{"vocab_size": 4096, "norm": "rmsnorm", "norm_place": "pre", "rope_fraction": 1.0, "qk_norm": false, "init_std_qkv": 0.0156, "init_std_o": 0.0156, "weight_decay": 0.0, "lr_head": 0.00903, "schedule": "wsd", "decay_shape": "linear", "final_lr_fraction": 0.0, "z_loss": 0.0001, "dataset": "wikipedia_en"}
MLP neurons of a small language model. Each row is named by its layer, matrix (gate and up: input weights) and neuron, and shows model dimensions 0-191. Each number is 128 + 24 x the weight over its row's rms, rounded and kept within 0 to 255. Numbers have three digits each. A neuron's up and down rows have the sign that makes its largest values positive.
After each neuron's rows, "fires after" lists the tokens most often just before its 100 highest values on Wikipedia text that the model never trained on.

L4.gate427:159130167149114138146127121105135155107129142136104127129165125152149108112174155144185137108076099147096136073126160104120136115084148134146108155137140149134185123121127139116093112141126108137160111128158138130088098105115176073091130116132100157147112148145145071066076100134113116131119138129099137105128112122152116183140123140091150106121113124133112093114124147107144140132078167153124088122130115089102093135152106088165115143121141144126153087107126135105129076113122146167105111110115095111109125092117101117113124115135146143111077110138133117105129085127144155135
L4.up427:093106159114125066123129111168128108163088139128112109110162137115135119142164166104127101078108118161186134114125140127100100130134142144134159084153120157127108150111108071104076104150108104084137066089143136141121125131122141109118126114164150133123121116136112108087155166112118124116131126127116127087150120087137098148085097106140120139140122130158124107111137157134126086185089147096072080109129121151130137117119123149120107138107153130088121123131142171091118104132076145136146136118144124139101150141139081148129136158116134176118129101137146103130114090142096131096
fires after: "^{", " =", " /", "″", " (", " km"

L4.gate66:125148110122177122108125128132124138085122152157177097117106115125136113101111091101119162131127123120117140126167135117120120151105175153116138093163105110138133133115165122143168130116135103127128098129076130110107141155151158132105123092120163115102137169095130079139145146114191128133102107157155142130092128132105054124161138120151148102079137115142124131110147115160157106171126125165184115090128106148108135116120153164084121126097118169129165138143159137082097090086102151086120125134115094150139100121118133154134114145115107125076112160086146153112124111121134136143
L4.up66:128145132110131123153107175114128128120107092143096119136135147088129119164094117134093153120143140117140150166131130140137148135145143141130082137124137108105138136125074130100159141133113122082141148110151144123149153167104088095128136129100140116131116112079132143122120161114111086125144116143114145129168155142101122102127113151119157160167116099085141156099113153093185065121095179134149138151153118161142157162142106087108165155143165103163144120130143135150161105116118146139156161126168125120128119166126060093139147176138118074153137143126134116091177135113119107104
fires after: "\n", "-", " D", " rank"

L4.gate583:124128161134143169156169161115145182088112128145154137138096101149142078102128122102139132158188170138145128118132154118087148092077120096082148103152114146148103122121118113141115129144138165114129114149140154171161104140120110141103118159120090159099124158104133137138124161118131138110088117080096143150136145165129129172144126147129133107148138170136126160115102113129138102153145146121098127115080136122108176091108153156148143158141133146101140100099163129165138100126168113116100114101111123089138151134125142115136137155175075118132159125169146113145142144128171089148
L4.up583:118159141128134109124118117074157165169135156077162107131151116136098133116078173124122117126109137085160138158154139116151159098164107103093125115141132172142117134132140173119113117100134153144170161130132096125138095173114172127163152144160118144136118185099143141146126159112137118110101130109143101131122135121131149109129142103106132174136137108105177172101110100114130149117119158144126155133120065114158121136069147127086168134156146159122116138103157148140118128124121092127124099114149080143113149167108160133143117075104090120154133104131169115119124136121099145143
fires after: " the", " of", " gr", "s"

L4.gate252:123150136148174069142127110102135181171120146193130075123122147120163135143092130136126107114126143173135160094103120139156139137129117120145104111126141124165164158094149104121089124173121150151095129122103120138164126118170131068159115150124166165135138169133133122132115147149112128168172172148112138132153125113120125162121083119154125118156092143150133097056135123157158125118128141112124154151164176124146139112147139120077118121156103105092084092122120113142115131163126102100116119122101114113125101123112117156140123178110122133131104134154094135125130101099147123118
L4.up252:097165108128131129143112095160157128103147133102103117151114107119127129133104121145152088115098119103152138134155099127107146086142137121133064075150092137169134115155144184115129115157117121144122124110116110124131131170077106078182111137123100090123100120127114159117128165117129114137138172126105132094146152118113145171137127151133129165164115134160134163139105125138137149151140139117139198139089139122122122056131129129116122101122135124143105135141118129130157171132080116098123188170090144133128131126133072131102127164146091088101139148113160123111138094142156126143
fires after: "1", " ch", " L", " the", " (", " V"

L4.gate599:129101157134175102118165133082101135179147124139103126127123139112125147133088077137145102110153098133126131121152091163158126109103120121147125163091125151116121110065095160127132128122164129137140139157121130167148164096160131135152144151169112137110114087147141137139130119115130116125130172123143114103139183094108109159129113140127116113102183134162141165074144106113106123096138122107123097140134122093180138114174127122119146138123113118173129155116134104130125142111174163138135148126108105124126081083088143172173142166135112162102103104129159156102143097153125100110
L4.up599:128123134139150093097116121130137098103117091092145136143180085133094102170098143108140081133108130136107127116128117113115129103081165080140066093110121117128135154121100132110119106149115089177141145125129123170146095166126134137178130110140093159120108111152131121088083124119138140142139121106154079110127141107125153113099114134075120175137163092074123176159129098086154101110104112096146190097120137141134143125131153130121136136129129134158153130126113113163115145108101142091136117110145112132162097126114146078121113171113119138125156143135115153155141110101115124167
fires after: "==", " ==", " his", "\n"

L4.gate721:065141079152124100097118136135162128143089160123123088128119117118115107106072110176133136108125145105125082146124129118111148074134122110133122130169093132127115138129131141149133118119142106144182113124107112129122124142166138096106137187152141143160081143132150121161085102146147140165166129139129165092136151101105105125125123144085130153095138129132117135112093109091119104174141123155118125111116087157117151186175138108112102114185136153159102113146122155137131131116124159129115086137152111116180146117131178143154121087160110159123119144140134152133127113114161167141
L4.up721:135096125137156129114148143088111102130142142109148134117128115173130132104078127150150140103134117128063110110126166114099118154180137081088127144179096145175168138143114157146145122119114163145118130101088141111133125145136151117106111130163135101143100132144111084173144176144114143090091149111142133090135152139135108134127081119146133128132144137116124158107124106103108103112113085151116156108100170133106092143155139102081169141112128085101119146080140095115125126154104124114166124121115108134159102087145194151147136138123126151117121116149097117145121127133184171145
fires after: " his", " the", "s", "ur", " h", " their"

L4.gate434:087155130098113137159135106161112114125174164112171155127126110158162140156088142171114119100137175082140120174090103091160094109137116170099159122108127103091108122131167156164150124120131135091139137127121100111180104166136121120140074087118147167122128144134109066097123118097152142142145115120111140096102125117080142115178116129159140113119116101116102096161136151148141115153120156128108144107152126111152158075084123120107138099127129112096124112144122138159142114146114112122110118147154123089140137119122146103125101103151155137126162154142157083093113146108127127135
L4.up434:130105088120157165109106130118157115148130179123116153171114111151124111123132141155132105100118137106125110129136122116108108101183138135119152123088116102101139159139091120142102111138121117123133186136124149110126122131127143161118144102126151123150109138132115131152117114083129132121140103143129084140106129121106147112147135181175145119079113119144133143149164120044137101167105184116140147108125129123115130156153142150114187125139145097109144120143173172181132161108121110154120137084167119060128104116132117102106145075169120147148111119143096119104091177142106140133
fires after: "0", " ex", "s"

L4.gate114:114127140127167106068086098142130133134097140176120128137130120151164122140151130125126098128141128096133112097142162130115141134172099111130161129104167149117130107159117091134129111132158096179111145187142146106079125151109121126112142143098150138115147103141079109136137132145151156115091106113124126118122157110149105133122135134125128143101167100113105145062073151185130091162145160101118093148109160125153118132119108124143128124140124156156164100126103129147135114167156149126159136141158134104172144132158079090134134118102096167137173109127150078079140146103135125140
L4.up114:129137115079139088143134129144131121128110093146131096122138131170096060127137170124129149090096120104109107127118087138147134108104171149093119142083151135104162146118121095130143100127119128105122145149130104093108097109124156116138110080103136125102131104150154135109162151112142148131137101161170120103105125139134183138127100110098130063105144121116181109112075162126146090103131134158130135122079128134115171156157119129132146128081142141107126119092134111154106132129089120135132164145113108141140117100107093097142163137108191123142168102176156134147128141103131122164
fires after: "\n", "=="

L4.gate741:115076130155123114160093138103126121058105110130152136156132140184105092142147158149137117153154116107104138125096150111119103140139094108072154173104120132129154132103108164115109113100096094141114096125142176127139100103160085126138069104102130091125157136140162142097164134134160148145157124105153117139133126096131098121121154107102126141143155145141140154118089107141170136154177159097142148100093137119132145132153118150154091126118149135118099084179137180100120107124108163066142164121127139116114129148126169141095109115134127133139127120116128110139105109112145152131
L4.up741:096116141159115099151114124110141173104119093116136134144121107118098100135119130143097173107123134123147169113101150105143140148112155128130134088140143130100116123128084111087124130151163103158085148116119157113090126149117134139119134079162136162155143085122084139129116149166120118098113132147125090116142127128140151127089120132126100134105115133178121128088093063157087094123073096116164140108124101138126134121111137122120106149121133077174120090093129153066134151128148094160126110135155140116136123132196161129114136107111168100161087093160099138121107123116116123154
fires after: "\n", ".", " d", " D"

L4.gate735:146155140182108104139115135133118121160127093115130149159126144118139128136108120149164120155128117125152098130174137138121136166166139165104157113121126150094142113141154166155124129114159130122118119161162103127116126114101121123094073115154132146141169118161116118159141101119139149138120150172149076128145124131156130100148115129081184078128136108101145143118148127075182129097164104138117114078083138122128121104158159137119099141128123124091144119115072115139123194114111118155139153121116101110119156087108123179183151118096131149119140136125085171131158130118135149095
L4.up735:197100130157138103122110122155116140134129162118142119106158102122090164077129160151146162133185114125137096132135154098138104124154127152114153089081101106163126180120109177120152099108130139132122134148138139154117109108135105132118137132152108186127098111084113115146150138120082172141137128121114149096117166100121149106144107155130122114143131110145104176120101151170201131137124137105143108084119161150164158106120152161132135152115140113070102121107110115119121141121112133114132096097173127090145108120086139111128139134105163170134111157154126118117163109108119121122
fires after: "\n", "=="

L4.gate411:079109158110113135113136129155165163168120123118136091112147100154127138135119164128074143108101133110114131095159092129145068142147137124162133136139137149145133111131111165127142123123102095129137147120106124118127125166118124100129145098141133113122133102093144124161117148161170151096175103082083103139196151129148116149146145119154094070115148114113111113111079105132129133159107108095119153081149112110185129097135134117098121101107131141096135151098133126128161098103139114156121145150103087113149104147106082095122117129075125137098119086119144143104110092136120100167
L4.up411:171127131138147148131148142128089158151169168108083183127084101117119122150152131127127116154132108170123141112148182146142077141134121136133147127082119134126180134102122129118119136139125139163131127143151137120113112109119118110071117129132093115126157155100151110101123147107108138162111128082147145108105162118110111158141106160160096091115108189106096128136129116120150115142134094134130133140125114099127124168129092120120189143160125077146134143121097145098107133112134143177133099108112096140149148139131168158106136142116108113161106153135189120127074093084128093164
fires after: " |", "-", " (", "|", "\n", " medal"

L4.gate22:135126170126094113143126131128084135115135125149137137095163107117174144123138087165136152151117134140087131140149142132079153080137103129159122114168143106094128144118094134156127122129141145126161153129161165120128107091150161167132127122136116129097123152135138106105140155144111121153128134109140086107143120161142137136110080152142102126142118175149161173095106146132103173150106126114115157108101103106180144087152125143113138154096147136122114114131078116092119140151048140157131171149116118117126142136129132088119140127167158081150132134138143153174133088133126159196
L4.up22:137112130134128109126110145122147152101080110138122133148137117122084091130128145123122127097097098091147108128131132094131093115131150107137080162129157128187114116120108147093114173099105122088151137119161148142117123116100178140130096081129139084099122119141109160087145131128113118124064102119164178149106099132138146116119121119132158105124091131164133138099106098109110119101076110133118154127175118151144128160091164143167120127062115100152165109129158104147125115116068131115141081105148121158120135094132107125112138079098106131131154122096142136140108120103128107093
fires after: "-", " •", "ation", "\n", " Total", " code"

L4.gate754:095150150144156137112134114107108161121144157164145113129138111100102135081078167117106083139124131143103108141130134099086146111109120113120135143170135143139135120126136136116158084150137141100134099173134194121142116134122129144128125175128124158109093145174076097166118097138132103161112117152133126176118124149160144132147142089133142119118131121146140125121109102123114134187131125125130090090141138166104132075106137124107096106112124093089136125176133145146150125158169173121152129137143097103150154141149208122152102137131152155168130097102119162107130138170120145117
L4.up754:139103130106144163109156054111136116133123142143137156138185120129104115134138117148162166126099160146137115128116113076092178104128134092119142099109104142149111113111128121123150151141150092150114127123099123097138116103105128133159145152118135153143127097152120100136154138132117125151162150105094130132115161142147114115153138139151152124154155099106087152134136116153123119117149057159139132072160109146116095133148155131113098084164131147145119097082153084136081084135115149117117110141115128146120141101096132116131090107110114137144081194084152154084130099099154138146
fires after: " a", " his", " A", "-", " two"

L4.gate649:104167139154110092164103113123135130147144117076139141152134102163167120127137139128150145114097105132106137115100148162098121139104120095135158144129118139144122132125129118123198090122075119140160157106074095116085131154168136130143091128092115140130171101102143070095154122131157148127152120091108131132141108134134152174136126116171139118147136130150140096163181107119120138117134096112116116137176058124117110155120161152097120123146132122125150130115154115136114154176105159151132097116160103101114163144130123141102102149111110082138107125125145139149083158083100147134
L4.up649:148133096141145110117135164122140146141099104114186115128169124119171108101119142135119169119081102100137104069065125105120168130131157098121120121156172111135117152115116134118127119147144099128142148112137126147122127111152130132131139078156151183132139138134132126097084093144120111118143121115155134144105119110144130082111136123157126156109128113136102140140147131102132117136141168069200127161156117146155116133132157160148126105120144137100161142139065126155094162109119096120134140104091126125072136131122157160130160193157102113120127120134161126110156118150115086085
fires after: " N", " Ter", " O", " I", " Kn", " U"

L4.gate103:157133117117168118141133119154141154141114142104150103180188115169113136100158141160116178118133108076130155152182114116145138135132126143138126146103127113124180109170112163149131131106137081126109141124118107135148131107128086165133127143133116129116136173088088138114160136111125133153162103077117162093143142149118139155161123130125176110111097107160121130098093117153145111152104153196125112119146124141112118112107120150142095101136080129164152135139121142088158138151118116129128136166143078147141144148125125066094143128096124134099147067127116160143097118133133122145
L4.up103:136132099144169110147145106146167144137112162157177117117142141106103143147139125119115121132118134140131145093116139120107144077089172147133078125126170134133164163084118177158124102113134135119131144125137118093150109121104126145168096148125152142151140127131110095173123134132107137109119127109152097094132135101137103138115096132166102135133168145127118093149116135062136166096115146090147119094123139130128101116116121141143160119087152159107100152143075146137178080096136102186112089109096082116116155131122106144078145102137120116121161102127086104094110148165130118128
fires after: " (", " P", " p", "-", "P", "|"

L4.gate436:134141162082092136110148137126102160147135150081164095169138106148085118132112095128095137122136140077154142090127136155093139122125108156157121143166136135142117093141121160132134113154166108170154110140134147090088080093128140122134135128066114156138177122139137129091133140129130156120109124116096136131146149145097142131140160154126134141112161181107109138085153100132161153149102103079135142115152114185131139129140101144153178112148141100120152140118097148146104118115127165119133177118156130116125129112141184087126124126151153153138135130145117187109151148124136115083
L4.up436:117162162156131103141095116133107125188108150128153110092172126115161140115143147118068131121138155121140115146100141105106136106136100098152140122114121136133104170100146128138134114121161131148117144136133141184140123116085115116113131193152079135176110114104127105110150129132110177125099117135156181170145101139163126159138162116138175137137140139087153125091110150107152157172135146063103138145163146145096113136126110139152129169086142133175116115122120147106072104130140148144140106115159120151137113113159118163103140165112118126145121122149143135101149138117176126157
fires after: " one", "-", " Time", " One", " •"

L4.gate208:133149141137125173109119112091153080141107129155126139132096172090159139135148111143112138148129140093124073147114155161129126120114136093097112137170099140117136138117106138150118138102153111134116133126132152154159108109129144114116108106149126115095176136146100116106140164121191157112135120131124145099122109148154127167109095136124157127127149151125155162112080098101105136150131106089122179105098142133137112121163092122125131136086083151151116157117118144111113136079130142104107147084120141150125070141090101175128124109095109116096102101101152100109136049167159125105
L4.up208:146124161112061124119108146152106149085155118128135159119097143064168111091153140101132158094128123102156075166143140172120131092133133104139122143162168168107104136138142149146123148149113150159138144173130125134124120128097141177128096139146125100094101113112122128153124109117176146118117143111118161120116154137118133139105138078135140135183166087130133119104121131122090149138118130074118146094099148106126116138129145142156120140117129119136170153156160108079152136096134136147097124129167114119142105116111111123142129145128124168138164109120210086139141135162157134116
fires after: "m", "^{", "-", " Sup", " km", " Rel"